config = dict(
    num_attention_heads=12,
    num_key_value_heads=4,
    norm='rmsnorm',
    norm_eps=1e-05,
    bias='none',
    tie_word_embeddings=False,
    extras=['capped logits'],
    init_std_o=0.00476,
    init_std_down=0.00476,
    schedule='wsd',
    decay_shape='linear',
)
MLP neurons of a small language model. Each row is named by its layer, matrix (gate and up: input weights; down: output weights) and neuron, and shows model dimensions 432-687. Each number is 500 + 40 x the weight over its row's rms, rounded and kept within 0 to 999. Numbers have three digits each. A neuron's up and down rows have the sign that makes its largest values positive.
After each neuron's rows, "fires after" lists the tokens most often just before its 100 highest values on Wikipedia text that the model never trained on; "fires in" lists the words (lower case) most often at its 100 highest values on Wikipedia text that the model never trained on.

L7.gate1760:541493553530480479469488509486513521538496546549468523546542521477458493536499496478492511469482439511503429567513432496461476489549514495548543488484540503507449524502499553469466494471559487531536506497489557509444519434500434542536479497522546457504540465471600535519540487525456453547455493480526484422466524473500435496446437569413470537521471506441481505443523459495486491532550575521524508570504487486486477461547543463477489437566582520505467461508535473528490463508537465500515540435491500471545527522491503510539468488480580526520492545492476458505584464587469440553499550566548531459460434575542485501459433567545497510519469439500489505495475546472505549412493539414541439471471475484504487507455512459523499508481518425526530502469478482441567499556496547
L7.up1760:536488540485516490514425495512413453559516518545458509518498534521534498467522516484492560483503477524471434509469438487523476549539507489512442474442516522530479402540563488514467524476536497486463506528560452450473478469544497498519448417480473595504501442487494496436516569482535484442522453469511424444465395396444520501567419501563494519428571443558493557473528502535493558471495542495474554467503603532461536429573523475564564589491559445480488526512409506472444444509565558508493463439487500506588501493544568603486512480482500441499459569474444429477508521462501563454488516505567489490530493448506473444538515537545482487561455458484528546547496460444462479546552483505492526537433477479459515589575500511465492404496560489479572499552497523524435483497507534
L7.down1760:479432511549495456542532504581443568455475508536435526538547499527478491454538507442493438483520480527538531562570462549480462531498524512530469485554515529580453471507567494452456541509605528544440511451532565434568486514474497459487474456501515544486454534453492558543533547493528509569515510477451444443432515431513483499502503468498460447469466550522552549517540490540601548454420528475497543463500498566462531523544535428442523459503577505522540500482543438523481557531502520508556468421536465513539460494514530453519494472622434487464522490529463471482561501492467424406440463516524499475475466516515537519500484520538492534545449459478450504523451535528470495426527519469559500433533541482470470569467484409532523498588477527514464448510435439546491528531524576
fires after: " ", "–"
fires in: "0"

L7.gate304:543476478517479486536478555468478474565466496505441455493499468467520465521529565463451508545528473593461524538520547451437389517519502535553504549441473515487555550486450485495469488483507418397579445573524558404488554542459457522450502521467515566542419505465510447576455492528553481406539370461501467485488428494487535518481483584523511436473448520522497513454420523509500487498473430549480568453485479543477549507519534539524512514535457521441481545549490563533482491530505519508582538509536513517445471466447473535571467598469486483419442514529487579524534527445557563404511447471519493549565451521447504520454501507487533495515521475484496512455433563467491494461542478535471497575478482466510479526568495458532480576545526561505469503469444506455477490438457536
L7.up304:487572449418487474516453529423415446585499449536479461559514498461570499530469491489538495544564514555533482461579468487508481553547463500491463529505498566511560490516433486491427450561521476525560397483570496448509498494500433548532512474451535536481537449490439532570479508441511507527461460512449464527487565457491517506589549522518516593483479505516463420546429539539532539445451489470453495481502427412519489476552491500506507538519489495458477471480481491489483480522490498525515463499529523489537395499541487433529464525519519518483516472565468484477538501495464503543515476501532439446515475519559472440526601507501453507508528447465493479473473508549480518420486537521459457460508510438509448440516517508513453465523490500558446425505513532502450529533461527
L7.down304:491591421463440475529471543474436358454473537499498483513547492498462484513516575440435497485481461536516492401526477491462477483532500507512529543471473501557439582515497485476504451504478543500477477475578547545439511516478524476487470500584599576471462504462456478474482498499530460503500538470546482520541470467542540467546471531521445512470520466497375507470530479508533535420427415479495445507547423482444481479462499522542467507520490509514435545457466465504474526541516471579607482516481419511502413498511485498540432480433552474439507441477438495494499478443484585517524514464489526501532492469589510543557481448557524494519522540516472492514530450482495587539537548516488478524567471506419487414510521453540526478478506451504498466487503536473492526430460446
fires after: ",", ".", ".\n\n"
fires in: "he", "she", "and"

L6.gate1448:527530539562504384526547549516539467410411491463487459535472483457485516446514496527509559518479489471516461432411480486435542553543443546516522471457522494441512546483528491525509527544476481547492486482485521426553483558481526477535520509587522489559541551462467544491461507517469524521415537524448451512515443504583597497461512484515421548490496462546457445476417524505491500497438455594541503519523494477532490490507486565555441494481542498595570512461522500572471436523509529451546497485518523458487446474481438579521573548526498416611464471452519557497458440486474486485514484511494509488471533574479509519487508450511493456517484490532454484577454491503511493509502391478487476519516508480576459508486530509576483509477540589455519450460547466500514461415561480
L6.up1448:453522503484523553487451535556509465495535505539478529461442553530450551462515505441507517457512493500397551466528458531417443537511457483495542497495472477504410463496482515431514467560557518475526519542546537505521445495509569532498533472502530484492575484463506547492512509472503453514471538535479517381479462471498473435531488512491471482432504545538506422464453493518513472510563551531545604526513445565452473577668452525499531479541588523471551520555480533465507525394549516496512535445490439497567480482466496506536496464518506527497508524477476511548486508526450521551495502503502452565496494509462534502504460501502462529496502504455515491515522473562454488513535455540480529451410497465475442472547510512475481474486476477494478494524455474559482498487530451
L6.down1448:475529523446493512437447467430544449439473510531515529529526493507430525436524461498505502534490504487612518507490526466465483442438551462463475470428585505583465493486485447526551537465522463501518515528436488508525493567465474518449527431505474490558492494510516530503502470584547504494516583435539552515524478450388421549502483498542506468521469544530429593510469450506492456489462483514453480454490522496449489552426496466543430536564508443484497512493507539482569572523522545476505514490470483510475519503519493599527504501515489443510419513581552512482449508477417514485521496545525495463529438487557473437448503495503463546473562460490455492531509517532472468475492499538428524431486473515524485466502466476420496564493472526509519456461482555497563471489517528
fires after: " it", " It", " is", " has"
fires in: "was", "is", "been", "it", "also", "be"

L6.gate23:504535543534437440434453441535443417505458538564499475515523489547483504499536506531497493479526468550482461531552523540447502554468526465463434463462420477470523521513407434405533534483524504412549467470483526409463580526413486483506492473410597508462512470515523499577516518476544552490520424503565519445463506535525611533544486559470431479559476519497451520535482567559489487491463480565474507446471511499537486464546513463471489521498503492453476490495460482484549468479509498448593514527506574470605513515474485465507430523480530502494496503514435543513480471496476536494514485538508527569514497521503481484503485482521529503529471546465510529504441484487491543492623413571493457519593533533536525544526489507448420520484483565454524548495496557472508474459541476
L6.up23:471509499499491446526475444453485450550483518430458444535509513510411486479576556482534460447460484499473528542465483522407481472461452498524443414488440529547526507528515492463526468482503475400518526463461496442453475558479496444468457478467508496497485547541514447448491456515550522488498492517547531465511512534461533548558478525505427542552501523460450425536466457487466508512491516536486473415501527488516485458549494510551467471452561472436461441432508552468542475485528484477499521557487521504551445478485478474420534501506509497457473539547446545524486422491497555524568480570534544589517467596457463546553507441511524480555483548517574509512525436521528494512544431511540579474599494470473455445571484492438467503483474586442490533446497538485422481482470550
L6.down23:459489508454462439540475490514484476493478548504460571408499480460486492493551547537493532545484409465537416560522529486493452495551437511519429485501497455438474534511530565518472464420444449508510446517506514471540429496442531539508510507492523480473517480486535465563466417516573464499561511552465464495458492538476483479529532609492475534506531500478484507458533462515499535498460514498555556503511421537511558484451430472548459437436450489487516525514510517483552500450527481454543536528581490522490458450572440553544516485516532523516500465482467523497543463473512472455495489514554507550488419558573526438520504510504455514465539547456529504545510517424484522580457528426627575504566479422502553501518553519526505504527468460455513506547546479495498481482400496
fires after: " as", " was", " served", " he", " worked", " she"
fires in: "as", "a", "appointed", "was", "became"

L7.gate1739:536514477493517473481492578467559515464565536439547546506533454448481495475465513533546438550516427500415500507445468399566538517515500619476496490481448475496534494494559528486436532514490483553515509465523552521462512490501472459547525463576470495544509486474413489518437483433481491471502499516542484490533535504469428433506492559576478458544489482477495553461515445554494565538550493486511507474450467534476497506479497594474519468472486468464495391461538489500518415442579492493487500523506467543476452531559461479542554508498496544480512534458486558388576490431489452497504467519557523534507467502468516442539552489573569507428498463486516532517479553489514483420506522520526519466481490555505515528475488414457500432533538553468447468572493434490492547466526454
L7.up1739:603454480533471533526520486518406522456553486537475545550496533502519502561468502429508464517515534578460592541427461487628483509547452514425510430466459533492538532556450506527535502532486475519480548561497465478459500513423454530443545521472451453522484421487504531507439494494479520475524462501564468483499540514489479544500488395444487433495555453533454473546566443585440523537461529403473534509506500529507557579574385501431471546453561471519548475490516488408540447467527497428498477488508496508507497498539523455516541507476496500468553486480518523483534509458551504487522484484471456530481572469454476517477441519532499450502548496564415481575505600470497511543536460537486463507552542474438502508499481445527482516520484520500434475399484484460514431533543474
L7.down1739:555526495484493479493441525461472498535558518495500531528476523471550477523534554468562486513533457536518448577414470514494548385543454572413482539537526543579454531558487569608487521533501541480457525518543506580539545462473448513457538539450517463484500453494528493516473509520428456491468419513549475486493532453480491486493415568501467511544577588584499598515466495533512518548535493475456496368499486567544514523538525532469507441512514513505501502518514503558442421483495533464536501504499475470438473469540496510495487467551447518503511483482513461479493504481540396567482498528565441583518517491529548541467530476586484534446487442502494524508534500481531495488544484531612492521498495474543481536413507518538507474488528522458510461595475511512521474505466502
fires after: " ", " the", " of"
fires in: "0", "blood"

L6.gate347:481566481530504529508480443489503510507442542594550498487486495523573512561554481424496498459474438471532514473497504534538468512500508458504508503477509482572451510501495467483467535511501429507474398590577462535512494530501538535434494436494463439472509434531475483473520498525485499528440449505464451479490503562542513472531451467503439496516454488571465457498547554529510419510533495568490536512523575510521477455509549511514545583537508484463464494477464509495495499535505629534487572479510469531556482471524464521500527550529487457537463461518513500490555538495508480418488485527532511461518500535492504501441540582449576509580468531422482416525520402528518429503554471467483469560505458511460598463516511517507479528546551515495416533476617441454381527518494464
L6.up347:462517510482472495458529519451502491452454544497512537551480500461605504489503465486462544580512437516538485538489537539494504538474478554573507543444497473502486517541510495511455481500406465529516490547504490497549460471554562443494469482481498477480534508443476476480516530574547527508464443545488442506477494543498488440519513424509553454463535444536538487509514515438471413482558520518509503479570519433431529466498469480483618519532548474406461465519503440457572466523537544440477554478452452514522494516508475542503475522496589452478456392562550479525532497423512450501526473508503491493498477572498514517594516465515537498416477483495474469454513463469462491505577507481499564505506508476447513477518517530564448520481478524464417491521552421497428496517501576
L6.down347:497430542483533504499520478440469497564500555554434495473524467542567457520528524487473536526470460492553557504578509503491461550462511486532557510484505528523488466491535461465556457537485538522450454502537513484495549624522410579488468478456507475496524540595459516507478515499423478515498511470463480525523490535498499552465411496470490559485445473553420480502449500512572520511546528508523481479466469578499495472506549552462559563553453539446462525536461460549483506527480574560438545420490480473579521514488514495500481531464534468512559486509507434538538440477442522506509549541496463501469469484473609472469545531475580537498545510525523470564487367535489426555518498407491503531504482454462566433438464524475477460473479577504456522462530473484540483527463505
fires after: " ", " (", "-", "."
fires in: "2", "22"

L6.gate1707:566498458508451479503518444467495544486514512422398468421510451516523524510483474462552497470485483522556507363465481488518537390503510465494413488509427496610539476531528466546543538545521479444498492489547509505524517578419466433447498523465538425471500464502493445532500450474581546492469595546567466503453474453516468397524574448551470470540523564538521496447550494471507463512606531473480455508544519473456512444569563537527463467464491480524533465487401514503455472601552527502450554494499522507509571497550502508503436508520485514474446504544470466511466471477449508538477473434510502507526587570473462503487485520484544483471517513519477464531435393600531559442514556467492545552509389513548490485490533444461571509547461499560471457489537478522565498558575476
L6.up1707:544469513461554459455463458504478555568527478488515536534497472451494543446477531519517414503512535536448451533368531490533486449545451529514476503547515494459482477470448551556441438481534462559504449539531548486479510490503495493514545549525528440586530525496418408477458513481492509432487515488473519569447539510437498507493466592515500494488426478505446520520519518518443520558501478571514517533479408467483515521468395484513479519560556501461508478478547572455502480528474464486473529486467343464474497450506547475523538529472484506470569451457434510479481507507525465475473491487492516490525451483524500513548469498499424531500504520452603526489494470471488468471461570473469506466529596569491524512445472477464487438478553450415528495529480593551425592443525567
L6.down1707:460529494544534473533511542472525490501527550495501436574560449449525523535500515531495504555495501434532427450459506544516486537567514506439525564535567498534447570490413431479466502479531486567520522495541484511498537475504510472579452530602470519456521468489518539474471524550543437489417514460539469471477567506374519460498451539528476588457390527546479463395545478508501571523563535501508540493473534474530488519457530486477520456459501487529475485543502507465475522526496515489443539514459494507534462480550542569519450503471450462555508492569519520429461466487454524494487486465572509397468495548524513537540603515516531544520567481495510512485552522509547531517553561518563519551494493470494490569538391500480488509542511493437522481478468542481432510500538496
fires after: " that", " as", ".", " when", " after"
fires in: "it", "he", "they", "she"

L7.gate42:505562486513533590452557553549560482453524513464469524544470553498432472510551535551533464502499527446502545533526464544514525506525567464513431525450522444548533561517425538504462516491556486455461466572509511494475437508452483465555471524537498457584514508454533501402429496526551550513408511534520553461539462441473571475545486485458454454487509480480426453562505473442472528572481513503510527572457453448540461504515489478521519454477577494558553487566478507467513510419551530530532458480504479451489489474466481542512495471505413517427459528528536449528483484500532532479513581537521447477515515502468461544553533503484483485488503561446476470488578559570495420498501545471526501423511497498507402519503494460470536441547475492465532517464466468534514505433465531
L7.up42:624502430514458516464489538503528491487545502432475523530467460486443485463598583565533461460464479462509496499437472454505546472563508517493570481494568488491554614475509536532516486535473497472549508462482531497469447472462450570568548514421495456471521593490466387420585470531399418508514509453497503534546511506530476515452460489535582524506500455471563523465546563516484438523429531487461540559483547507487504503471474495498522483516477543467537539529525512454478531434500473508531487467471492493452551497428520495498518574522540500511495501556450503540511464472511495464563505464541449460552536420505567469496479401426555459495546499537523426478569511524466456544480574521443517450566478531569524590445484551570481490442528557534537471535503439496482510499535485
L7.down42:526481470476538517476511546513464484505536517453450537460423499602434539499490513454456546484527539491465578585484487484560568504535467446477518493526562526565477496501458542522560552499470598452495479504499542535411498566495459557470423489477497587469471530543504454567595500443553536496490524505441452493490537473494538522547518480471544524529492443474475549550566448439473542491476492542416452502529502495529469542484474526547516464491464506507530515539452545509467519476481490495442500531525444457503548490472515515459487486495479440459461522438454475546525468445535541501547472435503509456543566493489450468526440533427512521452430469541612466456424500460549515549519454572529493538466512528497517451483427542445485547503502434515524534517537503566534491501502512
fires after: ",", " as", " was"
fires in: "a", "in", "one", "among", "the", "of"

L7.gate205:462494546500467537473509527481498522535432420522454465503489492532514389435508495497499480452555490459494496505491453522488525456526464439528570499547506529546522498480439508463545494477477510490448473451484488559510527585517456444600541490486439455528532474536488480491457501582509490548476490494461482521506469495488519519405483496439516545444601506534519483541522494487509474519496531541562470518485499437509520547483403518478512510492479580609514467457454506510546582449492450491497513427552503550472585474499488450530540476523549423558515553521471575514505540540469526426489343495525427458467516544537432528443488508543526534487491450542433513463471480476475517569450522498487491502481538456474461473501532579508456522575512484483492461535421517489428488442415461
L7.up205:538522512483471503463464560510523524507546551455508560492484491504511548505510554526410492499584534472422508488479551529563521429507457459512463489460423518571539495532523472579427427606519508495497543552465445406480511519477454516495553514475447379443497482411433497464553499522468453479420500477546515499480489505481505523401472515498488517492516531464458550471565520447515557512492496426462503491552539444516540485460503518513534460514560458476493526564493451534440473443443496507460588463501518497514533529446400467528501532493586523515490431544504493482493513474490511448463487425505464459460509463549509529441429487495552488489530476563483563432514512492526470522521505505396544523532555534471503527443464561541478535474463411484461510475485489511477515530485514
L7.down205:472554458558458544559543569538430578464527541489500452454497488567487551506559582528483510494484561499512556428456522567516447563465497457505528458525480538542509623503514485474549479488509490504501538564550444545486550433412476492505483591435526504486535485488435530569509557498496518441568477463531449459422503469462437564565553446515470544542464454487542512474529536511493482481462534530516494533505456430506478460493458514444532506490489540554522462506451470464440495468469503467427517528530434494533451522461496546457472495433520503476535530531439468543502440556499489535493549491474491538495421522464487467535444523515477492467531530570514554522486469556504520513533521401503483480578523505511520412486484561514413446532513501560499505466534464435511556520435503
fires after: ",", ".", " but", " as", " and"
fires in: "it", "they", "but", "and"

L7.gate349:572515458462479528459476481520504462537511453512561552485459511554511449399545520514484473451525440558568565578447491468484544522555459443519540559521525434523498449552508518531524517461557587506533445456455544472537534524440484576561487491479511445398429559439412522566541493503456537527544439513504481498462570517561540530501543462469520449497544413470530498510559505527487502511489525513488439573460435518445509488509565516415492456426518476560505544478486527519521527496516568522503467550575426621526566481470544510519521541483592444421526531470566445478550476517549519514407525576485512476527575472408518514510486538446459517487496487528473501473553549541553470475500519542484577419513505458547505528499525523494516497452460529495513579473481465532466530478503519
L7.up349:494542493463467575444448464499513541544573524513612494557498518459525544567477560471484518480483483520480419532474574489490502476525458556614484494478495499488482523495532526495488503526580545469479446475470464506466441478442472506538549421503497502431575554490507482527541563526426412584474457511529538475538546477463455500523508560559438565465533546500550509503514538492549572514487520489453542561484522460497557548464507446427531558526472450470487458483537545500479503545558490511468496383508473543523507432536461535494507437445481461560476503483511502398543495526561479496471513565515483459529481489471480439526527489533514498570457422456457551408528438417480497461558552469509469431489498479508557469414452502536494525512471550494474566525441472472532524487495541
L7.down349:385590477553464581491551470517550504537549448430475501504429463480527458519516493507510490518466471615443458573443508566460483541473485502446433520587550481535473495475495515524517465476516480475493524470494443463420487487479513458494473489487559575488516522503483530466522560477521474461467497575541487506474457474517472484501473454571505487467507516512521447442525546483500531471557557489505531483571400482510507570563449556499517476510514534459426519495510531488391487520474521541442493482476452481502534421503460517501513490542506475471512520511547533536551519574547515481509459475423487446508501491555533492485439508438479504479432524470496523443475532451518495534479487570508459468513509567500437493483529515488516500468515488507524492494452436489439602565518492
fires after: ",", " for", " is", " was", " received"
fires in: "the", "a", "an"

L6.gate1643:501451474537546507518449538452466474495519496492565582428334542437451545553458435553483482500561530524483494489538508441517494527488433481471543569487474528514520484468434577444545529426485505474608473539391542514511433481513559483514470444513488527423453457493583451471449463521467495470515418534432481409526478500508423511444501489477495477475495495474496512502532453406479427490521509589540518504468530529502500503548534476535451511510516580536518420550545509506559484521515494482481541502504581603512505504507502512548506515485506474499522433503488465442485547443503444496532579499455471508458469517451540545506481491559541557536530444461518484501422425473525540468481487478495532442480549558530465500516480488547490487551477458484520475561480464521519485499497431
L6.up1643:475456525525490529488509529434466466448515516520551546544456522528473564521449481571482443468592490521524463478461447391441590495509522479444515535467523516486492473459482537508556484463456495511574519541474489458525503513531524555535528524554533500523458491471486512496442470478549512521451483510456488461536464495502513515460508495484564397457507465451550502489498521450505416456509529597518520517467508479542544540506530484532466516368492533480509512447538544558593497490504474494448567555531465517512478499535549566465586505524518532426455545544565504533383548541431495483492569468505501447491462438504554473502505535500474446520509454463449506521437497516495486419480515506464483538515542524505525549482545507576446412445529485506451439491517480501473458498535425
L6.down1643:443462430529586500519432489508469509445510514497492491487558465517485566587494422554490508508518536484563491489545473513529480499493522479465488573469562545505443556505499498526552449495519503541533516488509511465492534484500487524486444560506573524530531512506523510508447546538470484478524477505528502506559459469435529554401546483523527432445454470496548498532522499493426520459500552592528459495453479507564474546387526519517412511468483515504527552520554504482496418471474564508475577499494532584587495527498435508545441522512574477468518523459500444467469425531507492554516498506421521480432445459490572480555501474504446580442535473486500534479548498463573504469501467488469523509495451482504461523416495502570433497434465476500431480446475524446580512503469456
fires after: " ", "–", "202", " (", "198", "199"
fires in: "3", "2023", "1983", "1993", "13"

L6.gate1015:485473486500514486531489512565526479508556490553598457519544550586537498521489482486476539507534472453549518469509433594501500530514540534597500475532467482484450529551522443506463510551545503465504491464486442491600484561514549468486435499418509438497513492563500435546447530491486513462476554473504447489472509459448604528506455440483510442533458455510515517474468435423522433553482535537450486486405504508574455532467474541453526468520518541452500564479520493475489526528462513510453504474493523588527527467434538534500560532526486467484466492543492575503521490484490454429485416500449485479506473508497476508538472462523460441464537469559494508487460494522505500514462465493501570475545435511458499486483542522517498475435546541508575504467494476439497558493538523
L6.up1015:539430490509547573501511519502493499487469423531591500512520521459542468526472471534450490484454480413517558525495489516477452600501457635517491487438475442479476446589515407452422512552546572524507507493540500526472489552496528520496524477445528523489496582539518460500505462494477540478425551484524495420502529488507510558562525478486604491440445515467498483520537487493535502543485556520521473487522521514491500561488484463493518433464569448439520488523540386471456507537538492484532422510475506451501464537464539462531545534534544495505417492449554547533505540540417535500523483476537515484465508502494519543518526521497553488525485499484575546533463557512487568484513435500494555533510530497445505573464518514535504445494556448488561535526506532457494546491580567
L6.down1015:504438564445520463390514524478525465497479481504496498538611434574451528414522510473577470556465518561513569492505507489495497441505545528561493468533447507506460430547546444489507487529502480485502513529490539510539494502586571410461528456527496512509454475447480508463419460476484528469447457502455433509496515499463463565526437510480555505561464420502527447433487523417501506546461509452456439446471451472574503484530506503449467419483564541523473534548515489463456478625507493491487439515516513447557465483459510536503610506516479509510520506565455574519440561539517513470518519540575494448484631458506515442534489486513486455533527498513545550467455511531517492497455488457469543484492459558478530484505524418472577446468508507462544434519458509513486560512560555
fires after: " ", "–", "199", "200"
fires in: "3", "4", "2", "1993", "5"

L6.gate1637:546477464410489620473481482494486557549508435487534506430488457427532490519486582488511451557526480468480565577511523552465494510515555572568504554500565444354474522477533473489468564500520518500436449453539495436502490428476579519402527529572505549470479616558444476502498436472434521461468500539565487524493468517447557573500583513494465453410490499543475519552554499545474419557516532541525526551468487473526562505428510531497474499515456487552511436422538449491571527488481549518470520486535469480518541563496412479490511479545487512430558552463533534494480470456541474466527487544436503488438488471523528483561496569438548504534519481550444546487526475487528535498530500473589465442434439540501490445550432570493489490485549544512508609517491511523485488497471517
L6.up1637:503487491389502484455442571485447450542457475533515474443485483469492490544453498500509517453482459485515490504454468432454490503531544513575564488491572432497513486414470486631569504511481457468411474507452491517576454478493545527446516514563446515518498515547510526461433619455478519484544505510492525498492483501491539448547549577547457498543526558524506533421449560511428497444468455502520525498586516552559524529471520534423514506449544621543524466498513434472558471488464502477509439481532502468492474558474529569477490489454524538582532469537451462539499477488509514479530520485482513556543439498519546457532409531539511514545537458514494501546406514485573473474462463499504488589540444556444537411557439557529529502493512512478495397505513501509457428534492480
L6.down1637:539524482500555526552544488509490549468487529542471524411554534459577487487477499495481465489456482486532464436497547466570450503544441487485496485468534466517525494455475479506464432489465436550548500557483381510438567469495527495467491464500475509510482397431495524549497560508545552487482541457473470472521493495495459447456442586507524579419529443558556571504416574556510520504491535468412494518425479523459557483536541490515536570434516453467520457535454521479551478522498510574507462531501434454505553498470494433501495510541430500443621497463456523493535470455441516514522547539524449514481488558502499486465484539483515522409490502543530478554582456424522489558448515496562508545477454469512500483476498464506537522540523537541575551513493530540469459444477518
fires after: " of", ".", ".\n\n", " all"
fires in: "the", "of"